Part of a small language model's weights: width 384, tied embeddings.
MLP neurons of a small language model. Each row is named by its layer, matrix (gate and up: input weights) and neuron, and shows model dimensions 128-223. Each number is 500 + 50 x the weight over its row's rms, rounded and kept within 0 to 999. Numbers have three digits each. A neuron's up and down rows have the sign that makes its largest values positive.
A block is one neuron, or neurons of one layer that tend to fire together. After each block is what it responds to, as a language model described it from the Wikipedia text at the highest values.

L4.gate515:524620624568449477522493480486576571420499480485504541621530566579509448511453476462624520469458496489488500471499555450540523528423489581517456480486557499491621436546429526494498481488489464465414459480475493439532467571469579520535391497473502495572434549476551583448461496509520517491
L4.up515:442438554539568486561555471496502551483583511469435488610461487488547493466497500455541570552430536499473468516553540473519462419398456422542428549442531504471483528525523534435429527455510550466536477430557487575518471450442420505480453535535459488400540573460538464458555474406434449525
L4.gate615:493587537376405516494498535560479510409571503565529463502518470527468462540510568554488519383468513479483448463413497468523525509516534455435455623481558492449555440400548480463469505531442554489502512476468527632477488533543571550533504460499485463503475532533599509456479509478381518583
L4.up615:544497462489470457534518563576542476452500533521452478539549512623550549531473547497526526459489510475447497527442573447521498606444601445447533518420584530525518558540457444567503620510404491576577481473491563503475460508473531434586523380487504452384493567501456470515546435370448477550
Responds to: Field-label separators

L6.gate487:543509452433481582491533492511439453473549515533559531504507463567381402515509577411577446451533489488535493440456477527560504560326523504393515480552550549332512371541560522459534473477467565597443449512499490536503469485477448548462450477574572498541452431519500451495430547562520464449
L6.up487:616473518509431518475470443477559587490409475557596506496494573551429554524401423435508458445358563484523542497502464429395587506505545523490468515487504474520514423475550520515420498447480500461458406448418557457518513591444567396458495534631470586483464482561469443496455533564535454529
L6.gate530:528511509427461484503493441416556525453572460567563559497481489453575471530483408514485476509523444573533529608525521542497542550550573549512482490557568485496555475572524486490569473578456520396460473497494509420487498429420610436426477464520537465539498509552538566494493480477380522521
L6.up530:499497463477446478510519510479453550409461539532550478494526438519518489407545496483489521430517525491564451499450513511443506396482510564531576508579642497492448518501559453499562436566436448594464531448503469540442519479520419466499549506430485477601575462390542430478413462457508499497
L6.gate608:515487540435491467471525479602453480444560475471443511552622417516506544432507560538536466596542528587434490527521468538530455554491534568426425594506464525496515441445495589485573560436463538504392519449535512439420481535538521441475431451544512541487556439496565470478452594462496495372
L6.up608:425437581500493567373613561619450453408409459452448567517508445528434577512513497445463555426505457474547483425573485539476513542413505535488488527517504558398510500498503514506603456542510543518458507530516479459435438478562601510487486544466605487524437515480560569515448551507485441600
L6.gate932:540521523408486502509559545515478491443472495490529446416481511459537521429490473482457498529436446522588523452498564519545508495534579541499463561530552421457529464483488574498493488491525539523514390590603494470574527562515518500490436599511667520484537453578487474501525494550499495407
L6.up932:500458493476498573491538435588467529500495559438564562581606511524455539565509504502489522564516431506504513404607575575484551457475456605443580531537549497522513504466533471453409463420473468464512536454536561532431527514441493510442499594482503506608483566554489544479431484533521470518
Responds to: Table column separators

L5.gate9:493453492497467523374461433404552462471559519487541461544503473477499560456457502472550471429448543533477502409523485468481559556469559537547490443510542534502461453597520480513568437482502480501447520399551470490588556520473542473478492490516531491520574528592566395562477565595560505467
L5.up9:522508531545449539448467474401472454546593521526393526547459460478477432486522512474501456530517491590507501562587559542417554541454487484455472555534555555515525533543512431430408418525484486515460584491489617462521471530507502569490408557574566636542431436423563487553501589544560535421
L5.gate354:516449474513445547397586472490488492516606448544510526492538438479546497502532576513472495449523542497460416536464529544483542460466528555493408473475575546433571444619490471464488533423493432455419510476484604444411490539465553452513422508534501358518557585546446519503502526459503586422
L5.up354:536640567503397448367575470553494569495564541530538538385498562535510510531442473537549406382486545504526479441424480422488421401512468494534459419509538504539537471429513462583471437461509445503519384432488500485623549532556425432464532450515432504477512514562481511512541515542520533547
L5.gate385:554587457496512526531384428507531526560499480504505571471530476511496502468528502505607503486475519462526559527497472570517554494503544455563521615613606495550340434536518504482488497462452527488483541465401567487543534473552432529537502490513540556556562559514461484559543561498461390473
L5.up385:468529489501528521458525448455508533521406510547529528586516499419570547475513492419521397474615489485543479421543504513534529488461513481494492506540531469481555487609510555548558483452542496492482524578515496580508538504497569544536486528420346529575462576524516491529491564503432373449
L5.gate539:552495443464373460484485599463488586431614510483585472443525559484506579491486581472600414466581507540499422496548544576448480488544561592442492524507501517497527471567434483459458446501460572606473468553471498544525444572559447578559463466462520495471530515519468458539506471475535587463
L5.up539:497401484518420558463427459486522508463504488485475475523465574522484477512510539597507466495476478492468454513483445464504481466466527578454470547427455428485510464453506475498544503530460526499440529474516459639553510466447557560508530540550456562383467457396426522542521398514524606513
L5.gate551:534566535494483505471399533527467339511397444422544537450435524502457501445472516453545424521464565540506566426525417413485557610534501532504596543404419473501456489584451483545495544472461536523414538529510466506453538513472569542410477389513498509470588438537553407470455467499551482492
L5.up551:488484541484462406430477475542511514493545428465492567433438471486419468527466636516454401635490436431515508525475549500484494514571517469585656435424530458493483557452527510558555432470517555490469476547470463470517508538523504358572576486517506491616410448546426468489552466420475458429
L5.gate925:493609531476535518504481586535397495459397470456490479413536506521449501523539526443459474408554566495455451463466496559582534512385488618603445498455565548535499544543563474479517482471463488601554498539523443457540494512509453541403574499489484499457474601586530561579518610599499443493
L5.up925:511465530476424557552499568445439548457527457425463451504454527401526638614501463514466550537492575540519439502509450511540456538519455581482512504554500462587579471498478516500553534425531413493455447506510457545548579533432490470540504460396482575500545474554362565536513394521510495568
L5.gate1013:442489545494461461447569505609477510483503535504569472481497567410503526498426457483552453412530488393514399529481549554499512469504467449513433483532487576533460467513503580469546507432554529473358369439610477435493573489482443492511544496561532483518474440545560510463542554475397507496
L5.up1013:378440520530486479454475524455455456487454534456580542484582482456565519560439585481542557444512405505387443532521553452451525557510559533506528457536572503477504483558531522567514525459544512615465490508527585475617413576432495420514508522499503564500506529563432503576475484542534355526
L5.gate1017:502476567500432479535451523570468477556519522499506472450458461500485435529494441451498511420515538427532543461588397539463524530459390510519505564578458559565405476535521435437463507464424532551529402433513481534473552481584459479486492417509479492456469470400514490436574521492434469544
L5.up1017:417521516525467515420439488507554471528512457431508599557506529414424547482462436497479419495573437418574433582573429521577577456514543585444608541455589556507480427594513510457513475484514605489510510480543448450477467544518459513441502441519480566576498545528492546484520519497471536504
Responds to: Dates and "As of"

L4.gate380:492522583480480541485542602501580511527576511595440502520545369478578519438545534516535406588502502478613483545408520545529562514516579595584404422516523506528481453476411486540474436496473474384545460439455472394535487562470533467513482493518476534444493474599485508473497590632483493570
L4.up380:449424502548466571531469441572463427533579447467546500527552582462473351462520451501551496472457502456427511553524475541556506489572534497508555504577542532457442536548530458507492489509448445467374538457536512481438551565456481404640407454499498489465485551463441505535558493486568512424
L4.gate736:542512433557402514514583513546481505484545445546560546555517470584470506527495466492551392531489554572464404458438562499471445558522511505470515575560529473459486526577559533477585447537521557493427489506446443484469619510528475475563515499422586524501481598446419525541505570523418530365
L4.up736:468435482556562508510467452471547528556472550463580474464527496488446497513470447462454536519553517459490536491517529473488492526483602557523511517501477497497540528492538549520552516514514567471523487510583498455470532532591526512459498506455602571533529572491550608439589447588505527479
Responds to: Year digit tokens

L6.gate168:443486495538523482553591463486466571508463563494490507495531455380524516471448482408507455491526435546545574458474538551446420380454486497552489428482517473515443584537511570531506451424479561437417528436531491455512542548432520510604465567440520534510497434519480537536542523537484500452
L6.up168:501542516480586488409501453543497519397574444520470500497542474510461531541575461427523491463564499499446511524531467444454546509432594603554477474479541431442489564451502560393450550513505431488512421539508468502481468427500536466572469535517498514508482503462422547383426514509494442465
L6.gate534:664469502493397462510497477446543467582510493403518522447454478473437492447558451505527530441458415524454551476486507550482575474483550476515502502460446494468430498552539486461504508510486496465461484450526501439544568541506468511513472519492486477449515460537438595563431484580503543506
L6.up534:502470460561499506561451440477509436515544603579463514562494449405446516395460552542538462602453501532506486445509513531460581468511600510512579475380528462427537534522475527513516453488459496533543530511511498513554548598508548432529547525492488503552478499546519573502433462447533469431
L6.gate571:407506543496400497457503523513444548500580438514560471618557527536499547535508527469447432530537467494584448458456467542524497515484573531585470518513523480467552505497537430541449556568471578610546553499461492500485451588358514489487470520406405404472428433457499515448376556494496569472
L6.up571:538522481410401506495503601541489567400462456449541560542490499455500433517458489481460569404480489474584495480535466552498545492434484589437566462435554480428544560527470520507478528431491559498431571533459453444545473541417396514494495471549468524504427507466455563579557462592481477449
L6.gate953:494450439471408503449466460479459477472449414491557593524514510504415506413425583428550472471498417451499518419437420494466571495526531490476401602519491438517535441635515517478480517482501463486521434423452574543456429564475430536465621481520515520513607500533466548434509455504379419505
L6.up953:464455537543540529478491542593505594547531383531462491472520473442574492547474515518405503408499550563617511555593519538489450465520498582501477551540423480484485553545491526607514547457514478474553524576534437456490556465502492438467593484466511504489518557479466417529561494496417517548
Responds to: Year digits in dates